{
  "hidden_size": 448,
  "intermediate_size": 1792,
  "vocab_size": 3139,
  "tie_word_embeddings": true,
  "init_std_o": 0.0,
  "init_std_up": 0.023,
  "lr_mult_down": 2.0,
  "beta1": 0.9,
  "decay_fraction": 0.904,
  "decay_shape": "linear",
  "max_seq_len": 1024,
  "doc_mask": false
}
MLP neurons of a small language model. Each row is named by its layer, matrix (down: output weights) and neuron, and shows model dimensions 32-127. Each number is 500 + 40 x the weight over its row's rms, rounded and kept within 0 to 999. Numbers have three digits each.
A block is one neuron, or neurons of one layer that tend to fire together. After each block is what it responds to, as a language model described it from the Wikipedia text at the highest values.

L13.down6:546539488465541572431535427518505437459514471593510597472499473492506454488578500525461517430532524558540494512474538552499543521554576501502489563497528437566456517575538447510521511523485475549516558520443538478537488507482491560542509440491509489531520479490581452547424474510509519561
L13.down53:522566472520475478455562524490506483545496494410476519499567525547494513509472513503528501477537511498446454509503558479520456512513449525506509489474398568585490516523489597512492515544511512511480532473522453425486465473510537506513485466440548525567553566557451512535539474595533529534
L13.down157:505512507484560503414506475409587520522513553518515437484518518527452476425508520463544551459541494451572491520508407540549413515519484525547508498491561524520562480562509479491432559472458471468555526515521522486455498365511515470546490434478520534473532565554557512499477518488501540508
L13.down274:472470519545523512526532525472551522452439476531497579523543482521579463421537519495520490481541526512507532539479494428507485517456529507465511536531488465487508507469517527542559486521446487515520472465451535499440529471482426520564605514428475467489500507515576464480544466495447495496
L13.down448:425494503440442600480555520533588468501477512557524568547509527537448547531523494483478530509467527564503467539542482531535499455523469481572499519485502472526477528544491487431524499458501439499516475479450507504489500500473453453486556452516539541474559510515492580477492444504373499580
L13.down788:424507462548495531588515517516524534502531487513575517495569542527460578495474477512550512478574472513471527461436433442452460432572520547475479487568448484450462489497540486453496448556433474538467509539488519536487493550527498534478467468481483522529511462492554559451533493516506540563
L13.down796:530490585531459476495432525523509375522531465547469436501513545510516423540491470547496520461523545509539469491542495467513564486516565487508462484471556490536502406534528481520430501468436489487481459470493526525491439443573461455575454495495414531528512516458610500496442501548482518503
L13.down962:399470503488497552491580518473490525500434477502540501477457494518520484557497509497505523459546498538532462584503458537527492572486448496463501547475511498475466626601506548482539436482566508537491504511473522553414519485519495433435492470487427475426518501531582604435561516525501485534
L13.down1010:556534556461570587445482547475494450576519423537388493498503502495515467548561494587533536543441436457507498457425429446455532503538528485434604453512510471532538541492493488502486476428469541503483558492466493489486467487455478431448555482440500555464566531478559513537484456555476530564
L13.down1111:453556528579493553475426506493547483540469519495540549404533496510526454408469460493482578449517528463640545466447519542484482491475452450530545570492496544525524507589496487493472531483479501538544453502506496432475450472447435517545476470506470553507457463501573457523473526499521456566
L13.down1143:457423539443480503506508513448580474512469469475475507405461564507524492490442534515522454474500495414540506453486483515441496506477538511484481505559456492509549494537546456502432557495576484508495522579432530459425525508489625471488482352508562484521544492540512522499496437513521561558
L13.down1509:524547599513529489483485488496493451524498432544523457548463536525526495496486525522501489492470506506527441483482574510530556447569563486495504456491482575451570551511479504545492477481442447539448577497499524523495491489424519516494534498492593528491479463501568464527520531487536532536
L13.down1587:468479457490463522500538584524473464459583525483458446536505549480515550487519544477534489470489370441507468483488430548515463504504490456454469546546544492492487540471506477527525498488435450570534480476502507462560497517493446541503458489487459531547499513487443520513544483503519503490
L13.down1651:505528508475465495557482447502594489527501504577549538452469440495476480463530487502492478491474578530442476501513417467516486488508509518449506494580510556491477506552457497485496501527516496518547457556469456432478459492471474539543602505486482517514515487553489482396439468524515496539
L13.down1700:450470502527489512523506476494575529451512468469601456510535481485466491477559458466488563478448545467543544424462500555524489481463567456425478497499554466486561559537466447508545466498522449489516560510502456460485455486527510489488436557478513461479523474488495503491473544491475471554
L13.down1777:532550520470483532565493453481519509475494508544484511538535502532518469489537532502602491533505520433430513512445451491476453507504566528469498485566517504475501535450519517493553489521475440549473498577466538541509567452482483458506503565550531495493447480521509566550534449506536550558
Description: Transitive verb endings. Final piece of a transitive verb split into word pieces (-ed, -ing, -es, -ate), just before its object, as in restricted, requesting, predicted that.

L18.down966:440535540412601512484531479517502458489500491481561564516424471543501471479499456532516514528493493511510542544483482510510451514516544453537500490512534447502504452528517459571583542497568567570504501451510519517525493422457419553554465546439461504509486550512465543397535513529472434499
L18.down1056:564514521477497520541484495525545491545608520468527425535480493497476476510502427421543472565503463490557535480405533472465441516484452415432531464486429467488572543520467466494437468462509560578412472585462514529476550520448469540454544550523570507426554503493570463503545498531464449516
L18.down1377:495520473460549584511493482535507567531510515585554475543452485465536465585469493499447450534539460565493565512455488523476506490537489469523470452472490490511538578483477516516439502504554463533415514449504475555518596494500500534574415498535462509516519555445454550482401482561470578453
L18.down1625:549494543487493441549635439490535421505518507489522528475519491545488439534472567511579473533537504529454534483575481485488441453539546529587502495524528529473489505460560468472435456494457503555530477485541523472461463504493533544503498478477502513495607553438569432471426469529509480515
Description: Object-expecting verbs and prepositions. Final pieces of transitive verbs and prepositions right before their object in biographical narrative, such as don-ated, direct-ed, with, of.

L13.down110:471415514552454547437539493530505557481532482526494470458511520493458522540531501463426423506576440471496521440535528447415542551490479504503444558430465480549478480542520526507531511511465461533553539482422526473519410487447527455504525540459428561500479504522503492535528575506518501459
L13.down219:473539588530520557473567524525436511483458486559529524486482469452541454539533447495476508463513525526563454490537499566449479448519494497457529461524461494491442464468437546532505455509476486423475402527595480485560446481446434511498559465522503455455471551568465482485426422527490520489
L13.down307:470586498529471530555504480457447493568506453498509445544469473473437555470531570448612514499480454525438472491495468551418485457444466498518460504448488526543493421522469483479505529477516502577503505549470529534492537433537423419504520489375490465534457515495547536441476476478442573545
L13.down310:529549447475493443524538488544519516452556475501489484524433520518539556594496487453545517476523483504525455515499502448535406637570526512508454477495530458459473522434567464596489498460503537517451434512521452515515395530533532479544393444479524491519521607492478486489494540591458478460
L13.down494:528510480443544438472443522516549491439490501492513494415533521442501509499513517463481510480474514478518525415479492502485493426476460462477434489582559410470466485513472456503445527525444517519412495486590451493535530555546538384502491555485465531481491491478488481416543548476450452502
L13.down838:516443510501475522457506604523489462492414519410459476486537550499516487527541473487480440496464530464536491455484442499504478504520551599540496518469520495408438509446516610608509502485508585464469455508468536467519565551461539468524466514509533476496527484519507512486495594496529595518
L13.down909:439461496517478533449475505525452486519539427474498524442470558494477489507507517518499481473480506533559590493446483475506502582487522545449548488484523515538441534500465486558446482555494492558467483569441482514535542499457462494505505495513444517540517524495462450568430520479509548558
L13.down1258:549519502519540496469558532443308462490522518530447479578525457453527552538499528546502465502502468494533449487552467438497510524447511552485445562505507500496521540500443590522458522551405525473491481516566536435492517546541501466499511565442460492538572529525543441529550503536498545506
L13.down1266:528434453476551455474464451485448442565544528444536505453445408463455476453464549487511477504565438470566604566505537524487500553480475506453472539526489461424531502500510499493497476550505525527502552461504510497473501510488511512477577469507489478551484424463572512447477467569485534522
L13.down1283:450533512444562480559500451494449476515497481440481458427528564444492474517531479559535532576521492499428513463488502469517418554503497522513502499479519500519560466501515485562450519471538563459527492469547479498531490543443471467455482501481555498454502448508462554504452482512481497522
L13.down1535:518492504546500564463492500499510567458522491499476528520468465473462550512501527433483500478479504543462422446600447530465542466437532542443463560491532451487515463446442522520566478551475560468450472486478472474568500472545505486508495554497483531479392542482532517551510459452440449513
L13.down1566:585516470538491403491517469530508552503497484523484561479496484523493464556499590443505511508489463461537409498469434466459475516429546568530443506518550451495459497488560535535514536483500485551454482489466445415512506427505446467537470508530436496460444519467487514495512523572495531474
L13.down1683:470483531516499464562481524530478495520504489487495563551514471496420505518487509506563493484544479517552484509482432507456451508533470551552520475544563462471462423503488525474577553566491445576516543513501454462547484515501464468516526505483556440509506490531463492454570437502458455553
L13.down1720:538558472518529545457556458470525450565458504479537485473465445505518522480443466509534509478526478528572556503518486478491509494474474524461452476433472497459429522470419510497493474478544526483477505507443416548496500483501537483512589542443539453498486520484513418487543517437502503508
L13.down1741:472520435467449467462480496501460494498523562465443497377550561505402449426484482471537564454441484518481508519548492550452548570573478466532515508542510473437473508516470555537528452558504499432610493460548427515462587483484433546481571510522530524490571510473549509508522532517476577480
L13.down1744:485555526525501544510510527467472500550533545455515551504489482500517503567469454458478494530528461519494489555522497501428512461560477561448498547507500534469492499454533532509507489479483516529535499589537515446568403492516461460488572507513539491518511484537489520530507497544497511462
Description: Day-of-month numbers. Number tokens giving the day in a date, mostly after a month name in biography birth/death lines, e.g. October 5, June 10; weaker on other numbers.

L20.down736:540440523449556523498516485461293513529522450582493483508528535585538528498497485421438487477528532505432555507507420498440383497460510514522501493522544479515511487480510527522486512481487503413507536510479522481498498525491584504464471448524571458558527518498514488459507430485428582496
Description: Date days, table cells. Day numbers right after a month name in birth dates (June 10, October 5), plus blank or short table-cell entries after | such as Loss, Pos, NR.

L20.down144:531485527477473480469539498468535452538474508451466458490518462512473541576533499501453406551495494501490446492461539499561472532534452501526466465537459469475469506444520552534541519505494607475491413553431482502466436483523495438498545460569522522498526446500520502483509533506537552500
Description: Phrase-end boundaries. Final token of a noun phrase or clause, often a comma, closing parenthesis or word's last piece, just before and, a period or a comma, e.g. (1955), Western Europe., Expressionism and.

L18.down947:502605476520493493559504449490465440505508448429415460536446491444494506520515547526554509410493474478492583467521504513515466463497529511545484598463501529517536460424489420484570511397519504518511574507489563495465566570481459501505534483460531468531504519492583516497464459478562552519
L18.down1023:536502551562485478541459457550547485553507528423555508552456496515561521480454452489492522505496499443562520475533558548489493494489559557539457450467491492510489506521486556551493501511536469535575448494538500419550499427457548526420504525463546553489544494604503538506525538479496550538
L18.down1472:549501492452481541516565612501512535573495559505491552500479476528534477475481491500540505565493514547479568558498464471500457545441497474519538438479506465457495397474436492512526568488598575507470437582545479466562528487436577516471503477514571508503569499530487473485467501525545476431
L18.down1509:506486461508511567499471492474526541505494501518440511465579455468484450557450458420593517498436535504495496546478459525528487488491577503481484526540467573477515534557516434512466455541542486424495497548469474421467526563469468522454498504468541525539484511430464532620462500504443573526
Description: Clause subject before verb. Subject words right before the main verb, mostly He/She opening sentences in biographies, plus commas after names and "program".

L13.down9:471463495479507547486546551536482514474523495444465519443471461534554475501494509549502512541501507516429528507439500501485532466479454533475467496447530462495512507574448531449479504426480559603530504549544455498477508549394530481459464526489491515480525491491474547561504539537508438535
L13.down23:532483558476446553470519546526438561475466447433457475551434459478507420554473536465505510473435514556452582505492532496479438490581544560470497516548505487500455449545491501572499440540508475471503453470500492515525424507487546542556451469460505557532550490514481483497489384481531466567
L13.down148:470514554433571501444580558579597431543573486503469520498490464572472598522510527496458430498551461486555508461550529506464528529531449508558525542497496548470517491413465509456497499531470461508456471549479471423526455483536477521504550554517497477530518546503520480536488497463494504484
L13.down223:535496546545482448526522525492458457484475414474546474481481488497553510520486500485525586588441555455533511465553542539527533514484525562558476474423554528448457460519479560446465514510486451450526576471538435529568426464505496499434519564519512483525462497535491462480489501537537494453
L13.down656:580507529545560462497508510507501494514414461457540462500460496455586500467511548517511487475491539553498549444472470571526530499425554500518486544524452426454492489581491414531478437496473496546506455585484531547533485606478520510521492529455529448503490457481544507526503423567448435426
L13.down775:591500478477485510481603462534519480495452533517488485514508573461486423410467548424511498481489465539501498492458468552399467428475529465536544506536506478513489454442482481581508490528512496571476463529428509468529461429486487571543607525467437511489378507473501525456446478555528488454
L13.down802:543544384533434510515533543543526445524480543374544497503460509530523459507528470505542480552470505529521471456512437511513492435452500467499522517417516462481514467456512502441484491551539477502498512512538392496481528552503506560471575505548427538546462548498537546453497461418441432470
L13.down849:553489516477569472435437475496527460507510422491522497524456432459563522525439496475508463436450475515478548536521479552434445486469553567519556543524538517523484499483527479544496508446467503477575507563531512523486551541504458541415491472442564561490514495494471504515455461540444499542
L13.down1016:530497417476526459533522498456481490453511482522517456509462486554526481481539487451500437535462457484443562514469536530478433532457539549555460496556537516511461547472527558491466477518533440503530492600477487515503482419518519443518530522472486484497398508484550501524464486466456498443
L13.down1059:491519515458537506471482455417513468524485465486540542408530486552456516542501497435571500458509492448442462500508521450495512481571486534527402453477486434438480485453559508482516501498466580445550555531488534428478517553443517527479550554515513526532590506534534464464518508494523499569
L13.down1110:472556551428533511565453500451451530498509522561524512504494551571429480580505540494494520462481538484558489535485524558472511474527529470509446466495492521459477504459420485467498516444457523510521513563466550504527451526484556452515484506516493527445510457506619443476521478440503475534
L13.down1225:528552474463493534557463538566476483460479421493427493487507477550517438453467455435578538485455490472612599530562560492552528449486494500521467497528564493441515487558471488507418492478521511471527470508475529452447478443453482527510505446507535472428509471477569418476554478590461516532
L13.down1235:541520549480525512483504528497495574517477481471457562532570489485489435485448492441464507554500465455505569571554424487487472447501429464446543498516549532514531422509555439490507459505473426480537481503531579447514475502541536556452473511421587484527458535419505522503446536525445567491
L13.down1314:471464506416556532488564535538539517500534523501471418513554540430482554481551477433451460561510533504470471447485510451497486472507455443506397491501529502441458471452516526470489567470498527464446547427523473547567490519475542524501493469523435406439503444601467518549518550404534509489
L13.down1340:503459429399556558542565611528527494440512471485491525512517550474513484435503428466517492531516483535467500508504519489424611442474481529513585517527482477493490469468522474455519467442503520438548541529503427475520425516523563500482490446502491484504522525515498525480474480502507465501
L13.down1760:537584445486486563501570483520526519505465483515480491512539534528466491482462532506484551371462578481581581497459523571511486509499482533472503487479474473524488465507469470602518465491524552492534475581522451542458495454403491537534496478449499459443524483500523449428517480536474519512
Description: End of named phrases. Punctuation or final word piece that closes a proper name or appositive, e.g. the ) after (ASI or the comma after Pittsford Inn, before the verb resumes.